config.toml
num_key_value_heads = 4
norm_place = "pre"
qk_norm = false
learning_rate = 0.00769
lr_mult_o = 1.5
lr_mult_down = 2.0
beta1 = 0.93
schedule = "cos"
final_lr_fraction = 0.0
MLP neurons of a small language model. Each row is named by its layer, matrix (up: input weights) and neuron, and shows model dimensions 224-415. Each number is 128 + 32 x the weight over its row's rms, rounded and kept within 0 to 255. Numbers have three digits each.
After each neuron's rows, "fires on" lists the tokens most often at its 100 highest values on Wikipedia text that the model never trained on.

L8.up1591:179157097123103107155112077136059127160126100160070152086168166133129132146183076112162110204106084155175140086043132088108078149139136138117130130087120027136063152085185164120160090148094130101097093063084146112185113155147160088070099156142121150122149098187133132175157086116139133138071136167126121173107087156100148156165124129094169163109145140134148119096184110081139134129151137105075160101121141057113101088164141125129136132145111190078097145137101197095111147093126111157096181104158115138126162096114118134125105155180132176171128174149170053124119170151116148140
fires on: " an", " a", " was", "ly", " of", " the"

L11.up847:123189105137175100119174106082146119160136175133130155139124191121143106143112115122089117092143135143125130111165097122134091165101120127159171171066151105158115080137106157146132157142137099108105115170086142154123137137193193188142151132106078096120132137139135158121190159098126165137122158126127090118167151189064144147108172107151099110115096131128124141153100149075080032134150149189130116183118140082104175106171147178197149081154141140118081167126155144099101107121167156143071120097137128085026173101134127181160111186142079121093118099162175124164095115114152142171
fires on: " F", "F", " least", "P"

L11.up1187:081086147122130132165127105144091159184157206079151100079111177129130160057183130103107109081104133186156136139128078120144126081128072129140212142114111086093166083115080158180097132185109140060099111188123141206119147144116213089147136087086113197141109105136137130150150094133078115144135144103129147178113089136120088110121153114128149085087076166096087156108153126061170113143133134118141146075127149072160087171163110143119097171139142154139097131140104090117118170128119137122100152153172151078107133142198138124092110116134104119137132109179137112149056128157150141175
fires on: " P", " p"

L8.up612:116098093200204138199101170094134108114174169129100119130149155133143123093159106183127101179089138147158178102150087183092082135100176052142152129099138085170164085098157166135178059126107154135173104147128090127165104130086156116185130139201116147077110130147129101176145106043099128154179119087047134139135081151183112099147199137160108087099160080076135180135113145116158136126142155174122153099149211140129115138161132144094090174082126186133127116121097130180070098139122090153103141169167084108165129095155087113065120107138101124158160129168164173110137108195075100163
fires on: "ol", "or", "ing", "al", "r", "l"

L11.up20:113127159104119116115156126198166140171142170122142070108114162152127103128142165117169166151158143119060099126105123157146176175172147159092128168126128060124180089093166204202119104101085164063107121085181144179119180108109183084084149104044132163213124097131148154064113107107098179116116155128061109130136102124151123133142154133154135058116133123097171070112127136130111087189077115167109164172130140081146124139156132180101123190135098144106107113129126131102131156089181138141128151160135140130126078097160120115101087181097136141094090084073106087158152173155114106146
fires on: " P", " c", " B", " K", " F"

L8.up215:197143141162093077136129140155161084111183108094108131114166131139101114156078074129073195134143119112086113107131113124148136133171103171102140154087137140117143102179166095131177164114118123088104161137191074137135080138141118152102211172121143144131152137129147110089123151147106138139064099179090161117133124138125145120122118130135112121184130096142170092141182158111136141117137126125223168047175106182135140125129099134109134146136152135141165117161132074117108129122102193135156128120090127148100119160091184115075103124192228100107204187123142154150102123141147137165
fires on: ".", " so", " ("

L11.up324:195139105120139154107106071118137141162132110106167118146150128161151092197118161103100140145098148147111130140082175127113064129124127185102156079143154172131165131181126138177120131143130107091102189101158191147135100128161099144180154123116062148137120124114114120132085126184107129149107133101115122087132112106136098127173157103166112112113128115127133182062195171137111141137133116184166095123138129062076152141090147122118143148142180174154148171131092123097115097098178121160164141084119154127175130181138110164098125100202176145122128092116094122119072171102139162132
fires on: " ", ".", " (", ").", ")"

L11.up660:124095154075105106109075096110186125132107116133106082163129114171152136094161107155112090164124139116196117083146150085108123111172135161144116085132139137189124160114112157126122214135145176099111115140115176139096101109140087097082124095165132187177152153082124117073091160207145070110135120101174110138147051130135129060150130152150128094178118104105147155101111096163175159085074166158148161143137146105119153123150095103077122114140175129180112106149164121150114169098096100057130197139111171099128101163081137085141106208122130136141173102120133085139183130084112135161
fires on: " was", " the", ",", " as", " not", " would"

L11.up608:123118138112145070110105101117156122115152106125132098126109185122146068155177147069169118123128143139124120138188127092076096117094168177092171151084119139157163108132096088169078080144109128113095156116111132188080129125148163114097151093099119143153128141094058172133116155169099132119142108141120071109151155131152153068156119137199105128121080184132167138175083151158121085137086079139146153169125095150126141158205072159188128069177106137126165130124191116142116109138180120143103125092081134060131127083096176147171090090201105139124170127145139103123144084160153131112
fires on: "F", " f", " and", " F", "-f", "if"

L8.up28:153117135146147150075150164110075118097109175130103137165167103181165181090091101185160137101138153148163079136137126173162089059097132095160098159156152231143059120137089125109130111132127081109077123144146133154118129109102122108144111111077203158114088123120098152143118153162130113151134072125179193132163105120184099130164184137150107146128086058047154088182121154069180060135159063082133126051145159106195084132131076150114062107072118117139187128127144120142167102050100065150099135121133149100139172168094156134119186090144095117122123125181111153135129098110054130143
fires on: " to", "op", "iving", " help", " let"

L11.up421:160123113108119125117071066101179111146110134089184122067150141131123194143103174164150156121124172171158155105184112075135128090091132135109177162112123103139130097121163193105113147106176099105130132162132133179108119106190145125086138111159072142104133090145074115099122143168115110065147070163154187124187148158108127161094119139095131077117183092116084083127094159067109112069126163070100109151115173158139141124186149107188157109163142130079142113108139161121124126107119050098062152142143119106121133076117136108157143120085121191119112092192134157073104173183113110152
fires on: " F", "F", "192", " f", " p"

L11.up552:079073121082177163198131115140038186190134124124118092084122122073105191140148115060137115164131094111124138127118135131089125130109104149143175145182110084190118129141129150113138122109113108113196141112155106078121136117137140158095144147163113117175101185163133142160186074153115171094099060130064123099138163114167132144122175115110179125109148084114181137113074097102152106131112081135177152147126130133153096073164107108153147125092129157078198124122054108143159078114143060128061177145088111134161152163172152152146166130111133100170148096147166125073182136152174100106
fires on: "in", "or", "c", "cl", "el", "ol"

L8.up1318:129069126098108143170144062133157135155135086134105107146067173140147144108152096130158140120174141156142150122081147169073096243125146102163148099134160126098156113131144162121087139139127099185137141130123162158106088103150151096111105107145159144128116087133174090131168139126100135116093184183106069138067122140154146175136105105116090102132182116158090137119175134142118140125089117122092145069140124143142145100133107117116087127141201199162090116094132139102144109100111080162118153084113156173168145117115130174130170144163167081170130127150111111080153151106099138026
fires on: " the", " for", " of", " was", " |"